MLP neurons of a small language model. Each row is named by its layer, matrix (gate and up: input weights) and neuron, and shows model dimensions 48-143. Each number is 128 + 24 x the weight over its row's rms, rounded and kept within 0 to 255. Numbers have three digits each. A neuron's up and down rows have the sign that makes its largest values positive.
Before each neuron's rows, "fires on" lists the tokens most often at its 100 highest values on Wikipedia text that the model never trained on.

fires on: "us", "ient", "al", "ad", "alth"
L3.gate269:116117142142139113119137108116129153124133159127154129125106113164078140082109105108154114107114148074122114111081101147108072077123137125101125149136141168136169100102108142119091116172169134102122092124117124128138110132155169134058137131116138174141143153102125182118106090143133104140
L3.up269:137130129164097171124125133077170141095138120090117142099149073135060139109113137119127175121107135081148111100161146121113105072134145140127101177156169167103118118135109134149093123154157114129145112123126132119114103113134153115090144073115106142101124146094134129128128112121135098140

fires on: " |", ".", "s", "===="
L4.gate505:124115165150125106114115154132089146115082166134110105172103132138109107109094141154150093135141112141171149156119117096126164152076124173116097121140097132136110122133146115151159106136108113164141157096137168158116134089126153120110128125150138099116175103127174150117133111152082095142
L4.up505:117144175122128117071119112121126104068085193122118127148101162158120167121087168110160145148117113172132149154106142110122089142129138163176115126122098136128123121109129164127145135133121128139129121116140095147118146133132118150104112129156093091181176096123123131162158160164138089146

fires on: "5", "2", "4", "6", "7", "1"
L3.gate174:103146123118092104121137172142140133181106123129161130153080123126097108152116109072140100114108077140137165098110126178150114102118137138162151097096112110127147140109143143148097158140128150115154164100158133113180102125147147135134120155105154157109144112133120145145124141149066154120
L3.up174:101145134085088169173142148164131130143133090141171131121119092141110132126142129122162110109139119090149117110113142113108128124101144115134170097093124153157110133119144144109127141089118159146133112138129142097163113161137130124122143164102133126098151142142124123138080123142109161133

fires on: " p", "p"
L8.gate176:117106073123142106118103137070138123080137096154141125125150118135135122145159085123132133124105138137124147109135118109123141140144137123147129113141126123068116100135103124143096116131177108125121101147153121110130118125107165138143128095071149114121175119096071117142127113089137139157
L8.up176:119139174134151103152124172081099117108089185170173094161115132080120116124149108145129150163159089127126163119111131110131149136141114083178151124144134127130117150133108160103191126147131107094152146069114139087106104097102119144127106093127181091138148144112139128118148113157118134161

fires on: "5", " at", "4", " At", " as"
L10.gate411:138118123138117096065118118120108117160135151128160136111114172123149101141150104124126095097158122145116149083104118113110160100093103116176111123101131151129111121126131159108136158137097149116117189121181151167140140125092140071188134134138094120106082159152099159115148162165099140101
L10.up411:106133088098133175129146102133124122169124116141154100079155138086144170148133112112141153107172149143148150076136108137138095123145133147113146082143137129123098109107121110103146141152126074088130143166176177152137155134142105125117090155122140152126108160145143131170103181144100150124

fires on: "us", "istor", "op", "ass", "ect", "ient"
L3.gate397:125117167101151170095112109160147133138128110123119123114067107167132101139127120082156090111157103092159125157141096124143115102140112119126133113140111134099123138145121101104171136171117065133152124137140159125124098093134190133119123106126101164137155146111113137132113141110179110153
L3.up397:106098158104135151114119112114130142120062110158115105109110090103103153120112136097148114120141093088140132107111121096095105084162140122137103108104135167120110160102144138104152150126119152098171103166132106147153107106155138127124145131167132163171114117099173153152143107107117146155

fires on: "at", " On", "k", "On", "ug", "ll"
L10.gate502:124103171165157154115123091136106152126143155147166097099115102128092105074139132126107132059114109153113082164133098132112091086126126141113134116151107131114087107121148119158133170126166148102075130136114180112134064143141130134124126115172112133136113115120150100162133131132120120150
L10.up502:141111122143175073105140120122133105136100165142121133144155112163119124112166118084172143134143157112144106128094111152152083114135121134076139099135139128157161129126110150109085169086130155126150163146124130132109136117132143161106082148142120150160112190144112129174149126119107116142

fires on: " E", " H", "ur", " Sch", " K", " I"
L7.gate127:107116177075137143155143078133062127111113169115175114145108115108118155151143138147152150114167126133160146105115123096149119161138123117093159150132160152106121161132153168102128143150105115123145146108132119140124110121122161184111105126121128133148120124117164172139127129101134080146
L7.up127:132155172137103132151093101155113175153152131114151111136111159121073126149142090122151128164155129156170118152131105136138167151156133062136113138097131090120107136160135125170093152146123157140136144155143082174147116122106124106161106126105129165134109102153112129114129129149137141119

fires on: " r", " R", "R", "ir"
L8.gate38:132102111110122151104124138124089106124130144116122129113155126125103079094131120089137123145156141146104150162082162118135097159101152126147137089136143110152147135140156144139090122146163163128152120130081149114143149173137144168155107218126156154140136125127080156150119131162107135116
L8.up38:136116141082119151104125117074144102111112133155142135117130085115128154157134073133130106126097137153093121097122129152126109112094137167158123126114148133118134109121083111092141137139128164166162105094144113129099109102147125151127101109123092101145142123126128174127136112111126143098

fires on: " C", " E", " P", " K"
L8.gate157:123123126139142182119151124121112134128141165080138105134132126118123111175090135137112111123158086096134127163088099140157147130157142087168140134121151118153110156098165181135094145144148116151137143109130132166096117106164159097136127097083158110111077090110131137129128154118121111151
L8.up157:128106173129138137170189117103111140138143102106128147141145123124082176125120130122111139131106077139149126142149126110186152139153122125125108127100127085131146137119127157121102095126093131096120158092116126130145098184098143129160167155100176146131070125121147141173116116150112113116

fires on: " appear", " develop", "ind", "ce", "ry", "el"
L6.gate348:124199097108126153115120161171135106168123195103112154083090128170166085132115111132149129129154124150141149153145113118104130104108158178124137121112084143154150116123136127125119131119177119171178118093111119136111147148109145124123146154119122141115168124127170135105135152130124164140
L6.up348:123154103122132128090161143168124139103120102132142127154110108132076094143136107099131140118144107100132110154126109105153098122089120103114126084144101114146128112152088164160142107135137141108102112150135158185110116152125120139153149146146119196085145098145176112098116067129136090151

fires on: "s", "os", "es"
L6.gate275:159116107154120177091152133123110160111097181134101145116107137106154103132104141120180076144125142116082132089126133103085108136140102154118116154096095173119093166105124103117123138110090157122103141139135122156128130105178149152139162097116127098133104135086132154146091113164099113177
L6.up275:115135136148123116091188154148126125132113158177124075109157133168081138077115143088089139105155097133144178130093136146146105119121147110152120130128142163117119101102107145161129101157153129124111135140119138162147104064120119138137105160129134117149155105142143131174086142122124119103